Weights of a small GPT-style language model, trained from scratch on English Wikipedia.
Size: 13 layers, width 320, 10 heads of 32, MLP 832 GeGLU, vocabulary 8192, 18.3M parameters.
Training: a variant of Muon for these matrices, 641M tokens, 4889 steps.
MLP neurons of a small language model. Each row is named by its layer, matrix (gate and up: input weights; down: output weights) and neuron, and shows model dimensions 80-271. Each number is 500 + 40 x the weight over its row's rms, rounded and kept within 0 to 999. Numbers have three digits each. A neuron's up and down rows have the sign that makes its largest values positive.
After each neuron's rows, "fires after" lists the tokens most often just before its 100 highest values on Wikipedia text that the model never trained on.

L3.gate220:459503483469486543524566530472436507530458465444449439443557496483507548467485462469551475517482561495553517554516541478442529435511457488507508407533453579459502509466476469484511420464472535513458511406453560484488529505601460402550497540495498523527429472494552549537431510431527542548523481462459481534525579526500510548459489495497574547475462493531516552446473468532492584419520495477458496503479473428501494454546456462448435471528461543545555436496508493483465467528419532439492440419447510497509557526471550515485492527496496503554411538482555465464503476517521444529
L3.up220:511546515481468496494472534486437452507481473535501464494493432501456466438532425489534570492556479526566500503506494521465480485487456516555515457519433488491578398542501517517505522457553495491543463480460470504481494532501524450550519441587510524509473544532480508509502505488506534463467450578527529532509512464516489424499487473420477535496500472517497516513485505523517448489505519513520493475527440486512497549479506427554508475444491539532515495560486477431469532500432446537529447515488526557535490431543527522575473448522469534498492395548441435470502494416507491524
L3.down220:439446528464441512561505492440513451474486537555517526517501586525415479577457498460529506546512536541536609489471498514415460540523480471515534480542480557507477480460504493531617486482485577546472479490514553507441508457494534449537504507459546507577490468552480515472465516482548531501476521504471497478460438472533492438506519452484519404507462427521470480530488460556509567554447475511520428537530463401483479534449497504466472395503483439489465468559534426457523553453575533527453528427550484494504472521606466486618514463579497466488505510446532530522499443501501493516
fires after: "C", "B", "c", " P", " c", "P"

L9.gate210:502493495490498488507501448446498511476554518489545506520450444502475499554521523483479473511527466491473430567504547496533537544550529506498520480476500589470587511542471448522415496499458480530449479535532522488498562523512476502375535499464570542474541434467515576546464547588439527501558457583459550494468525420531482540433433499533514426517460445486476510491452451553497487468487489482479547492492499491473419487465519534488474565469443515451527504481558505554454516435530511561459497485509525518560486510522515452441488525546473425466545527480484464480482473522401488487
L9.up210:457491466498501559430479506519498519507532517510482456486469384529537498464528534566438488467511485471500440553482521466555516544504519489448563505476468538505508504461444551545481463482492452546522439532486563503425522543513555573487550530469546523490483441515559373480504504481515502547498472525443494492528537485519491530481480529538552474522528483509457523524430508436487528472500538429564550438459415521431547535493585585485488394467481449481499452451532534512511530511520525528465504525527488475498412538568505556532538444467438531531517440534485454458567522527468485457
L9.down210:506449448552521495441554515451479579530478590584489515544526446508518560510498478462493517547568550502428473500502490478527533485510505468491464429512485509477524535426452537525518520489515533536432451507505444486574509513534488442435529461487454526455471472570533542508477434556461555450485453483523565552507433468463493572432448500499515582562490521507544507511504542460421470482437476486449471515517474518510483574517562514511572512518508463527549521543533484465550550543566537495435521523473530527523466492525450516473429531523506419520475523478444489475463494524489539587
fires after: " ", " the"

L6.gate38:432567418513521473453581420453495552508542575505560443512495524533509521464526511430449507522478520461591544386523485534473532523489500405538511539469415449496531473510540548538546513451448473517549500537549499516553425535580547487510517475465550553502572509531487543406555513486509512504495451483562505467523445580507516510531534526489514477503492451413557500486549487466532461507504552504532480484522550502456467481511564477490509424517455494552456494474455555486498428559491513511524469529483564524483507437513444569464429454437537525510552543536523473455521471381544509446
L6.up38:423519521485511520527516561591499497466569509485559542541473556434542503545458462473566519500490470537477530449537475506480462479427504461540435550466493507513556483556487509568470467482472396521522535558530486505498521551561433433529524548475536514476475484479545480493569505464471518553509530530528534521495485533570511494570532505559497529462519456512495453525526562524455497504499531562508571425488497471488506502533591516547506482485534537502513432482540554440482518542521442442544491453534510462481537502419501515486433540489490447454512474578535521503551484513497498477
L6.down38:499549486507564491431493422520523529492526458556517506507572489481528516457496508522538498490532511473497526458472522443457444592549556478434539495549497485455507485611553531489480522460534476503488525410530493534520450583463532525407449478513574592489501505488506543524542498538517453467510586489526537514577554567497486488505540502505484543521423518437467498521595481488505466429524504438419517501589481534479566444508528487445516497517472449496506491493542465493506495490509488461459453478582486528588476505483446484502502532485561531593559489548606456469532512447522493446
fires after: "\n"

L5.gate705:532561466473530521578473500521504477542542503452592506479466442541452431461562515462492430510446550483557473434521496498464556576557529533558593481504462484524444473474520465524402480530506465468471477508525522525511527541506532550522537492477538545525513458492473499568514473497416546572588474597561526531477547502524485516534524589475456496534514481472483511451527493547516520493464533499574526560510522453451453523483554431544578464561445472474546493571526558427483546570508520497507450478457539497514489556549536487528467443548479457493489486519544486515452498475594445460
L5.up705:528530455578508509408549507521529516505518554450519517484527421521515444439408484450457485476501526507497508586581464554516499463483482433480491481460563477485554504528530491462513499446526490459457454431487525487538463522592544479580504496491541540481536528553460527528457506477519513516534454503444558532506543501540485500538545483481480540530579502516521446493451401548462566523509401479530564522485531587488538534503476580541482515498548519438447488496505477506451515500549492521512538418474477532491525468472522508476466606497549493423516495485564482451449499512554460554
L5.down705:490495510497495483474472503498516454445516478547556504430434523582484447510521527491517503466480448493496453501461486468526405479492569456515413428525436532495469516475535588524555449489492527534498515483551478452453513511485519500439509567545459458509509471511519535476536475574484555515461560486517524562449564446477393460480499519481484465489566441449534487481529509540489548456500484489533487523521541579524454443573499489458461468458506444515438510525501533480571518587585486436478553466479552508490474535540571496594465456530553502477524523494478498474499474582512427468
fires after: " H", "H", " Ha", "h", "g"

L5.gate516:482450473540478511504524508515466483502508541534407557486526467508457504470522538543531465471491528386586442511521471510503519377518586594466530522479515520464556430475448509493541568497511569565480487493488565570462573455529448456533491473521510497482477454481536481464494583564479468519537525447559545436489491502431518537449485509451528500547502486524588478530531504537530455526444484573502482526505501489524499490535435477443445545462581502511471562555481470508423543517465480523502541564508577554536457469553485587521543482505467468516509463460542527525468477512458541511
L5.up516:539473453566449499454477447510478467466457535571515494512516498451497517471434504464486494494538496534473459532449495465477462483445412502496510466475510509506536463473512454512429472465458493515504485513573452441465582491522443527489491461511495503528405470528484458457521532495460464523509558489490502562473511471448451423506574567482485566452535446414579453474491489460457473533503505532519523531571479512589566451517362475539460461488485534469443515435433456526547505543504440491442487507506552543608485478525487499427464516490483478466529431430562499497421498538460563462
L5.down516:468495428483555401561486500517519461491522484493470492467512497436497479540538470554608543478494510500526486454502472451511585506458458523514510460477509389433513454470537432487483554365457514496446561566470517454420524462498481513568506498479471439510481546494520497482439493445536500529433435495548411484499463480464501571506484473526503507475515476571524575553507493514498471493501493520502522587514519484513528467475449496474522454521542477511490549498477403450459416480466565521536559458505572545502475522548443521491485463481497523527494432471502472488546495481542477460
fires after: "|", " No", ".", "Co", " (", " Roll"

L5.gate689:488491492531470476471548604503458535511543519454492470539490460547528527496514508489499461513550515492492581509498388472519523440603532528543448468479515434476497491486542575563469524459498496504494467518454421475507443525511566453482513502538546487454468489522440448514484479501467495548504398484460504594490548472520463589500517486489502483512481482497532482490473494438474484397449498543494506511495487524540447539445595532503486467441441497437480532526512509533481446531446576461488483437423458465455536533509526454553512536490506513419523440535507453410489426550528504619
L5.up689:527504474463498463520495540546503475509466575498531438488548466536576529481492519543615523541465540532446518527455467491407498506491489564520502452540502510499470453532483475600455462473376460506492532439436449493575497483525554423532532526523493496510455518576492465560585504460407588521574497485478570549471492491566424523485481483491518491537520473466538480521472525486495462485479562616477469472511445466564465540438593508501472566507469533502428532515580508466534457515523474498515477526520477526456486479521469479489458499466529519493509428537517456496504518493534439528
L5.down689:453460455525442545443570462544538517602528514481474548531525478525540501531534520529445440437503461451507549500446515468488537568465479420467460516529474504426493552527512438497522549516577508541495521508513545509501392461480506512461481515512494493422457567430490539458525441488489556560512491480456522533492515588534507541510520463495522465476476583455506432500467501504505522465528524533465469457492508494450501464515558477508545485407513442465489493496457551540458526520500565535523548515496505434542479519445415584507412498533528504601495490503453445521523431513514575444
fires after: "\n", ")", "H"

L5.gate389:461401476479491581415579493503484498500480555510519462491429540463531501490494567488501475442479482525503467533475484517565440534528433557475480500542495588511530433532472501542440578486537512567407443438455523493512490541461442474477588511466444531432458448502469494531597494558568531430472519454505598459457546469424510538492460585539457468565474444481501500515534531462490514426520509479448413504492539450493486533530559530504507525496490515558509477524502490484470577436444493431556531476488571495424471539556499497491526510483493598527537484445570481459474538508557477478
L5.up389:469475447526492598486481485463482508468554547502507565421537504549593455459437467514547483480495520503559460560395553470479506484521523517503476505493517561479552524487473510497524494650480468527485469524481551475568604487428508440540507505538481488438512515478542532479438517488547542547417535475515514504478519420469562495411500552507486546510495557449517492578536518580499535513576463512490521445426496501511520482526551486550566537525507467428451594494488494479444495500423535558416447471518512422480490435454508513453501474509507523491527456491521461505513523476490476521
L5.down389:586513560462494493487521524479512545454515543477389522501480511468498515529485561553443489475538462491588452514565509399534483490509534549511537550525510403413516568531443493514569542451494503475544517435446459488576518443497539561412491502493536506521523504555483558514460442452440471504491501493516482446521466511483524548468518443508461493511415486536559515439524533528560441458533537432516486510536510519460463560436434540510544529447608519447488446548478490501589449540468435506510577515517478432465510446452485498539509531556463550486521485504534527598492505520517453478
fires after: " G", " Lo", "B", " D", " Gra", " re"

L3.gate25:502524435435467474557554517477453566524435440484422487471429468464503534484540545481521457421490488507493513542468521453498576520497492498581479488483392481470468520537443463492498518527398497386444437515485591476561443481439539464536488516487534530528514557496532480544547477527514490551568475523437454518511508536542541421485495479443515496501510571587473477525531479564523475510509521507479472520540529453508504505513464506438485512489461464487540454477478522462535436535479567497539496496555468464415438424532552530535461482494522552579555580446527554555542524465413564450
L3.up25:496553521457512491596491502475429507520474497481473424513511532476467528478496512470504530499485510451540509576527522465434570515575467503499534460467432480547447486523541489506520463569530461497497492514561552498461455502432485502468550592472563460494545403430471518530472417510553434530521523551532424467461476497478571439472501495529551494478548464550466490521495499555464454585539514465449463459509466574474531540506522571421446548502528509528547496489503505556497468531483461437447528500491449507435462485553607496471466519495544533588470437493520575498465489576509533516
L3.down25:546514538568479470539556489455561491518491455463466574491523493493528574522484489505472516455526476455536396534461523493511480468486475434514557495557455501474528503443508457441501537538448540529539504476477472518538528434559519473503499489442604509526536527519499554508503538475529551526548530523474512448422451520455439485491534487491527534609524459495465575501493490523459579538510504449567478512493553518490496530485508555506475482531484511460492452489449483470472471473534485489561470504515512539454488468582476500534521404500538514439471444547549490495441411502533502406
fires after: "s", " ", " (", " S", " \"", "S"

L4.gate440:535518482473455463531444561460480481469504515464446485512504474564488470534512516521472490507534534492538564500487481522470473508514510501549460506424413479509504527439487557503503520537502429435451481554517484512460492581550528516513464501454517511486524505439466420512467414502455485515543473423552520533536492454546520523570484465536517550505550562548523450511485491432534588517488524510459433454444552392508468495523591536448525513425392512556451510473524543500502537552453485439470524476477487417513526459592455465459484503540479452514490442451546529554580538425431496491
L4.up440:488509552544509495434468519492465451546426537512533525582497506558469473539531502553497564497525488478439465515480477508489517513497494570460476499468499438487494482525480559506421425484471483467435495476480585495453460498433451513481404513489450545475495505471508521505458495537436469504516455520483513465569498606553384531532513473392468557447471520556481450534496475568514518501461542464479470473555510495490510550508469501457440470564540520455443429507476489522485499580482462498454499568439517553471537482448513533451481547495483515501541558535558538423466513460523516451
L4.down440:545535477527555511556543472384500477442527509508581470515485550491561573489468426461498546499517547492541504494507462438561473488494488502578516480553477533554504480497420518482533588527532600545542517558524516494440566543553524497502574505542522459487448472493525544561536424482565568562553538516534506448457518431509525501503521495587494481508428562505502463536500517490418458529495557450526462513515533516518462473521500527572518484507509457601531473522493479485471490549520540493464472456503481430470540390523485468460508521469484530615474536442543504533513494508467493487
fires after: "s", " S", " re", "S"

L5.gate426:539472513596457496493434446496479481516509491481508412530545505464553487561508439488486513509475417503543538545560542556465528518471498502480530504503574518479503528508531496414433431454521499490468536530471492509453551529587449513447470553507489453531549470517511409539538457490539470525496415484462504447549511509493540487470490516498496499543465457426497490533610499495428510520523479531548512505518601545482473470447505528506525516528473515541524550455473530493524429467429496527585593556493451485529438515516466515507437452556518492520458518513478525500504516468515485417
L5.up426:563476582519409392488525466470494466537473532493514453501551382547499502530454516478493507418509534555473498505486463487467542560500472534554498484473529456436526496510463513527543497555418481566572565530445535586524569501530510536493427544559557493498551501492481484454575521463473511565536425495534504460527449565502489538542595489486500524526510482496535446487553555539460493433486432486551548513545517560527481530463522507548533475552515547441443417473441474466550522495515482479516496471520468488493504503509437501471543448554501499514524520497448483557531519418526498462
L5.down426:536515471528494527507473547482541530547475574445458521542533542494495524493442503531570489469432420549456507539518427473485438499502567433527423530457595457510442529524427510438480472502477491519509456473512474556486539382576399472475506505550489528492502450543551520482493489445482521519468507521502529560509490553469490500520468530473504496484508496452506494541475514575478548568543533534492457491463522493525482587453477544594489502543524495445457506546475485470508507440520481479508512514396507531416476496464466489474472493468490484508542526531470470510508439454515567480
fires after: "-", "ed", "|", "\n"

L6.gate420:466537451485515512422523483434510508461449507438488514445463583524546535467472502496486526489495439529493556508498408554531502532459469532460497519483488466443464518508548558532443544521450482460462483431543465492578556528481440530503436463517528472524522509580453505518580429564498489435482562517471483526535448427543533510421534490531519605501528537527503480536543463503508524438442467487574487552552580550491484514507459545455442494474473478480420526476502545459525497508473512438487495542511504478424470531514543491386470566543502576506458476401456561441514479502530487548
L6.up420:450530511465534535525518445503573608480461435494521455443466536418466502499458500555417522491456457578499484540548441460515475487437527440490581523578436491483497441494501494503527492535525528514580450446481475501546533444541492523584482536485421551531494485483587527523509546458482481515541506496526530560517533515425564474509455497497454496503514486485491454518477452450540502520551480532537567526540413508455480548517464434523467471455473466445526488523490524554504493482471506531458447463490472524429589462486516505526534563598465451581533525452446520507517486493453446513
L6.down420:546520512541423462479549506420543466443518532470528543512547446511564452510493502553504481499476518494495510469522572417529410479532475479537462449584509500498498478557544469484491463575511529488552467550473549472449450553462478450484551441517487522490500497580490435423480447572526589597483522520573489515495491461520448487546464482533616530525512446456477493499430565505507445535440471492501584459493498562457512560481548439564402459522448540499485483517514536504554485447492479442482460482548550529547479470528501446540425520492510538467495404496475516507454514491522533486
fires after: "7", "9", "2", "5", "6", "4"

L5.gate400:450455476472442532505479541518506451561540483482530475431509455463486503431515545525469534565502470470580526474448535486463462537495483437482460588524516551507480458492484491452481507468496469468522440533528493520497520491551458438564587410463481537470549533502520514559441478531515504503493497518475507509459578552461551513515441472581522461459476567449446493448487477546523498522524510469576448528517535512421494493505478497509460494498554391497556543471510501454463467544423506513518499497532469560479416566548480466536519517496497453603432512526496502512564496471486536536
L5.up400:480480464468501465493453612459467524474562477467475447548526531530456499505527508516452540533471532515545496452484517541463461468489475510471523502548524588517536492504466522555481578560500503397509530487458496496520538460520572505494492463489519463452440517369560563557502574470487499461470514482475567475483533563556511475524435479534449511551446467471572512510458559534500486444470526485513468438585519476468436427487470552504571524401478508507501464475559486406504486558512456536535472393469432463457447509463483487503428458550517547459484512574527441433459500444537510481
L5.down400:501499569463445471532567458558547478456490486560495393547491499512405453483462455460492482476476526542501514483484506460508518530536508630549487476555445498488529438487497464461562461507458511594475520500539412502517460513555518573461471549517529486500451484532511462476531483546534456476499526507490524509558412443483459496471500536527452544504535450526492509527499505526508536499523527461522479486487558486485527435469467546441485471453456527479469481586544455446536520539473544576512527425453475458518514511507434449498526502534453520475553446428569517526465478520483508461
fires after: "C", " c", "c", " C"

L6.gate484:511473432470470527500483542447497482486451503485460560491548517541489515546501476509410496513412593557610569452470458524527455531541504557429484494545443454472535515531532403526441536499470468523519468482443456495491504459471494486495530423443516450482540549431504473486522590494446473499469555472520508495431510434435533551500471511530505443501534422541617502505461424530535482532530456461519444551473595546451473486561477466476478487521552426603442557487565480500534481569427472583521515458490495513445513482512522520530455491457492513502553511487486456459481503540538438532
L6.up484:521581495527430461453560543487516501506505482546542407529465438490478431557525505485513492463519555507542475461484497498428593460473530500522521512583370503454508577424545492508489466502520580558511611487511457505511515501477444539511505522504511529488430553487540537488484523553460546477500537491521557479515520521405443514448445476462516485517522443442454483473514514438508460444468494470478439544542526489474545540477459529516403492523485453451460556444495531447547538488443397461498511520521500517507507549462541493533473524509562525497500482532499525499469549490516575454
L6.down484:546492497466525458492533496483558470418471512459513402499471485449548539532518494524496509503526551505473513575452465535422544542449532583537450525571581446512585483476430476527467500498555577471558484469495492527494513524513431536518485475462578526474451553517525436467500504589401485528430494497546532449569467541412461556521468547547515479506589488517464494494446469540484483517506504465469489575502539501441492474464503508460444516507540545523494512548490375491534447587509437496558459493506499537531580583520548497561553508478458451520467511440533507499485520494495535468
fires after: ".", "s"

L4.gate808:451533539490475433461532468477429544526497492558472471487536418488548466540507465597529481474530507516499435513504471496497485568450460580521554475477557508547523496455510568527472481486499517473505537485588560475484497539503502512528563505474514553428477517460511471593544526493526567489428411419537518551468529423512471472504469466481424525449521543447530481525544545534496553524491472420456562487460500413510536545459493465456511474459448434593546482497526421598451514477513512527448426524452493486541472573495532453510461517474448465499488505480509506493499412434509483577
L4.up808:450547547407540462531549471478452537564507457458508485498507491494468523514579491506439534476502503483539476510506558541501470460487492437493427515526512569454473552515470484492502523516517531522463530511573454542554476503636471516516471500523568512513512473511507498515445534536483409534524559507573481542507493576490542480548528483526500458499477425502470504550484494447494529422465485467541509460506510429527451522498577476439442471546504500466544529473469523450496468485491450490562432535533529622556509575536525522435466470529474453551529466502497462486481554435551524526
L4.down808:462521469457528502558502500446494582518519514499433495450518500543445474592500488503547518522479521518522496441516447470469577532508552566446458486495412503505428535491528442518522520584491491487422533532483529493516518509568424442493566530437542476439433517556508500430540509446521502562493472452551498515487490521459523497463507538498505552546436519472440492575563447437456504568516497530486497510485535510465460511500563445530532402504536461508501496645466511448405432475538551503523508429563502537510500558595518494492517497420473497503518570490522477602404565579496481535
fires after: " ", " in", " (", "e"

L6.gate426:470531500459525475479552530523557469502475493523483461556490539581462501548513510487471462509458551474509460538469549403467520525483457465505494450471491479526397463499472468537467563529561551494429462469474488507493483456575466504540513485472482476442503540551483449520553491495469502510469517518494504505507459505537516458470495477483530456543514510541490564525513533499520453598496534523573542516466451456425515459508518452499476517489487520464528436464440501491458498475488473464487433474454531434473602547479509501447484526580477572489507522537524501546514654488499449476
L6.up426:483484521430529591511494511485467477500519410507518509489477537542444504485497437511535545526430507458483458501533508514557520472471469452513470488548512469530483497493491518463538449455526498500519486585473442544478474524528594473443404529537440546585467524511446513524478458434487421529520516595453494538503505495536488530373517568507466472476477377477451504488469412437489499455515447476524581514540521578488439518438529523520515460440456568540507481495465483581460505475474592512447544553495451472459533460474512416407533440504543550493501463553532510539528544447487465475
L6.down426:489471502549529494432540481477537484461486486504537495427555505545570513542542523563494471474529456442487513424493530570521504515469468513534487438517509523386423436488545518533438509505542443426514470564481575498463493557476493503498537569483456480508455614509421483568532506503517514520525501498533483497494487527448488510490509524582512539484423489456505614520498496484598506496465442489498564494590523574469533518499489487518541512449480532476565452465535495482557543546502572489518466398511517465539475429501486524511449460589490502473486517517505502522438540471472502460
fires after: " ", " $", "$", " £", "1", " about"

L3.gate76:497494546496565456487610463476496524519556445530517489506527533544491584442500542408541427478533444600496554449522515541547515487482474500533487439541554485481507507514506577515424564420502424504559502482552472478446488469475457467508493514441557490501449504469515512563521470473449486499503516507449567497502518519538452475483511524511566431555504496492431527537534494450457472494509496436448481577437508498532551459530423558504505568465475496537549474510452442539471512422545502515537480548547574518511521510521535526467488521507456577429491555492471440484499503462472539504
L3.up76:463532543485563399441540492510497563518503471547498428535484551518491579499510577459457426452498496556541540516496551478491467550482492525508506428550521488500533521489503562531470569451486456551545535473534557458452510516440514522521565453533488507494478554457512480555466452444434547511497530494471549496507526501536484479477503578502527509488514536500443567532486489437392461499502487437465546517440495520481526512575472586512501579476469542473539428501486466564473588399541543442579477555520541524494512498538521572579497528482444516438522499483500444509535477571452506491
L3.down76:499515518493540424555506465496419568494541461462478486491608525573541552523466480507537481466575500514562569515484485492546487436473532522524464470525521464421524502513471453478519523518493445529549514431515534507528467475521472481435498522509447476441513584468515467494483519528482530484472557489515482477467444541476540479525533511493489501495480488561484529488454495491585574506517602412529484459575555528518468512513513483521487547484529517406512460442510462412577447454477500531489531534488526522596564454475562471525486451492470519526506489574543529560441434491496485511
fires after: " ", " (", "-", "\n", " O"

L3.gate521:480498526507423446492499543472512473531479531444378506576528516475467544435570554542511541474483540549399531542553479492482535544492567501493506522513464531518568423428482565494419478535492511405516506561490521468477482485468508596553510523567534441491513501479484515535478518563445446465606503489491472481585458477541457443558487469602465518427513523545483421519466547524524510501555609461480531512438531495556451469509534548499546494547557499522588539512465521508524461465491486540530562513538488545481493463533548478453509525529524504506430579540512494452477475532474459477
L3.up521:504507577496527459567524502465435454463414485502481525528507464521451521524583493512526463480509517555459544538518467503538452508434474477531557451437522470496505545455477458472518472529491465507536528537501572482397510533534448581475589542508463430465416509504459468520432466481423491486536443572526538479508525511483464478533476461542495421506512479562512505477510558474475483558535479546525469528507444511597523515517472502492502538456488468561487498498442530577486425486485446490544461446543563506519534527439494521520493537565503410448472517548498479487509475543540435524
L3.down521:460457456475498417487526543484505518501512513464500459587500571452510515452471551579504528526444483494529491492512481443441501522573490536475534505552464542531550465493463499558528469592461488511502420531536506457525510494506523451514534551427581501424454437485451541519496439539563488484527530534485496538443527530554492558416459567594512470470442460576483474555468515456532489548504521414404499449521526522452428418498515548497508506573563496438568501473481500570575529443465484449531514513494497504518384431509511423481497510507505588527555539489537623565532502493536487550
fires after: "s", "S", " S", "y", "us"

L3.gate92:525522560511470556473513508508452464566490566532533490445484505436535485521435512418507534450498447413510533494522473533502434505510497542502483438508492460470514482469474502555462447511409533526495470518483426452508518506558446501446489402450441440459480457531442504412545477494506471489520522500474507541491473468497458431485470565478519536485550468499496401552455446557487547459518498435449436502526505436571543596494448591446489526500513519521483412504552513460467529538483555451561493486432520567545446553519541537545491533454444452452533458506557525520481437546500539599
L3.up92:490471487556494506522551487545538472461532398571499550424543522459471453518532520487525470556553503515545443572497506484476569428483457567499490490523464530463512451506495516564524527509489479450517507478552488494538583500551444502551560561527481523524495501542497503500483463474465454472482429414575489581519521465518467488520454531558493553512484527499464496492524512445482504481484505577419551477417485496423471517486475514499504509506463511455492496522474534507477521555566583503523515492502521491535488529484543505502497494479422571445438576488527554527501431467521554504
L3.down92:512459508427528523427497508465478552566479515522540502402464524502485409518506435525439497414537460500497490542530486479496413516473541510508544513519509516628539513489561484474457468501446470494456496562483514486487553436505534501440488458468448526461568503503490546512525527550527538527547507530513502451484526480525464455539471474452594538488483405485528467456499567586468506530486442443496504502517503434495533422539444493551479441486507540579517546531471400466570501508452413451493539489438489466475465472480423538484488494497478515484556465537490439427560484438441477435
fires after: " Re", " re", " Co", " co", " G", " de"

L4.gate643:580514508509528506550515535521558493439580498445527543506482579574438595518524518451511508484514520505447538524451552560562559431531501479525475540475458516495507492469447494480487515494447500488470511535549491467443515469530440544464527450529508472482500522506462492520476521550430509480489470474506493535519514459447447540490497457485497489530503461461405493526497398453529454542525458548533474503423481513453422476518509461546502487491429509571489518527469515540512454497502542488513432511505517486557540565465505529473465531428476440509566421481451455446529504448431451483
L4.up643:498521515519519484495529579493498466438455495505489485553493511538494594548477474485506467510562525473444493538490461508538507480490478458488544507547507460493479480521544566475573494501481593568504522553549466512515501417534487593478446470572526524556411528516496526456543559550484475442498420582486483561488451474564410559545482564491568499542585452448448484402473531476474478518510510551514520523466547566478510489505541540482535429464510489516550542555499481534500467488511497461519492483482573515582475575471488538454457538519513459534545451508547532491422521454486482515
L4.down643:477499535516464469428446490517517470468539522518411445453496559499537488548497459469501521519522468480511455472466469440464474518509494544511544495558529477477502598504510497471575494452505505463504424488541587510484472408480467468524397589513491539523515502523471452456518536499560495534443531525471509509447489514570524439503493435488484533447510490569533570527525529541487494541503516499463556474518461502453563469536453564462440541494527531433502446464492431506466547550449542559500506469522477512466531559513552426510492476496517555530473513504477471528493477515499535480
fires after: " is", " born", " was", "\n", " (", " Released"

L4.gate684:494524489564524559482510479493533558450535539475489467471501518509480543475510507498432549428552520585470446507546485492519600420522517535528504537422553460426518523506609472485400518437469453547487489563509508495472496448515495487478544482472528463480468516523510569534452497426481527519487593546484426535536455525491463509532536549490483485525446463500412463501519530519478506487449479515549484492490589446483492457513518499498482527523467501487492510490464507559558536518553469500471563486467544479528403481521483479497453519525503474451513520489465485499497448529498542524
L4.up684:481509489546462520471522438462574450509498519577553513476441484476540467466457569528476559508496459509509477546466529488495479496492482462493467535487585511492524473541560493507419557422459475392561508436511560573469500430542526446466544525421539520497534393496470468551480463478552534564528544555451487518515447476564376574508532507546514511464506516496467430395465499571484500572440476496514500518395543501502475502493488482437503573515429471500384548523453372507541569477519498482507496490525482527535485449460465503540494540493467461451529484561488534495533503523567573487
L4.down684:491493469490477473525550578491543450466523425464553480548533581435477503472487468576552468437466553521515493566510538529403500524454480526475480526519524513455503530525485576425466486526579538513435495426513480508536429486461480572462580461508545490456497507533485471522458509443469545501451505522504602480560543488512535487528526467491518448576556442497525508505464469443452536501567477474409606470565562443462556502469586522542522538531513518477496577455531538510623517512445460537427493465473480510465525446552497508456534544493502464484453495476532508562484449492549513477
fires after: " ", ";", " |"

L9.gate569:489567439492455509456498412487549502491440474604450507426466498570531537500529485525474504489476394546522531499495517509515452502534502568604507446513491552553564467504490550506514558474559526468554475477514495500528565522491557480462416548536477463501566481532468479580456511537539492519519525533539496514485533548488489485438615490510502492460557479466550560500551519477461502622502474518541558546436457453458485424600538508503455525483464567488517443458571519468493533465543457480535572511477469488529476481522501483497465533476545518486436415452451552538505524485468476492
L9.up569:504481510475471490485511506449590467469509469552453482487435430519496498481522438534508475534514464442569475494574463498525529552477562548550432457456490532565524521520538471460460550563484585517552523457455462555500441556532542497554479514505474486542519487497522481476496483497481536527500471539563453527545520453530475569467511447537483535375472476498593579421542495445475543519551519518529537525495452497397491481512493501469566502517512484550484484498516517525594594501512530516502590516498463439507490552469466502484537471549482493455429475532448478465531555433450439417
L9.down569:562546428474497505475497480558526588406565530539495627559487497484493450544505511454506494453464484498518446481552522489461493495463495517519495488481512508431493550486592521478451503515445584442384476463463519537483488493489496472492535516512590468445603518525539478467563513518487580502503513481499541503514458523476491511513560565523526532458477474509495514526563497483451517527562501527457497490560531530469443578436493520526508472492535472457546496466482444461480499486427549488388561489551505585411499465545466505462519481555542508531530577417509438559471507529468575498
fires after: " ", " (", "-"

L3.gate548:530483498540485464482452524499499562523505426482541515468479439485476526480479479477449509547547473526523493468578470517548514514502472569580503495514515424551524463544556455449438546462502566424569447456559470484501556489446428463491474518481482510435560448460534487498542573515519476522473477465552557502546469510534520489541551475462565487535553463522562477610478507506511481502535486472503487493537504487473434503563556551501526484523518441507530505502532509542575503489535501493563410443407481513535431585488534555507512495478532504509477509519575462572434537507470451595
L3.up548:557445515542475483557452528522492558505551469496504527500490425488512517502504514545458503517535478477518456527593499496500492496529555418576496454516502385558463526496582494527506508465577490447491453404536568491524552480464489539512465500503499557417530457548516488450551510505532515523471496468559565501521492467567512475522502533469559518467565532525611417525460489485498404428564504510474552491531461527516516434451591551505544490485480551506540500503516542505480581528497480439611467435411491553534493465545493448438531560470442483550499432566566469451436485499504463530
L3.down548:574464490550453558493457491501519478482475526492544525506554517523523456531448544462506550527480546546486528512510492499480492440445461469559541470502445450489554495507471537450514503530469484532456491484484554470471494492492517466499443476531452466424461452500538491520498519523456459496508501518447509556436481476504545529481450528610469398395491558481500431488558498460420458455517479521527446455455558470587554535494514451500441522452538619479503465502433573429498511491547580485555538520443452486507481461501562514418508547533494417464498467504476504451526523514504470526
fires after: " Ha", "H", " He", " Na", " in", " Ne"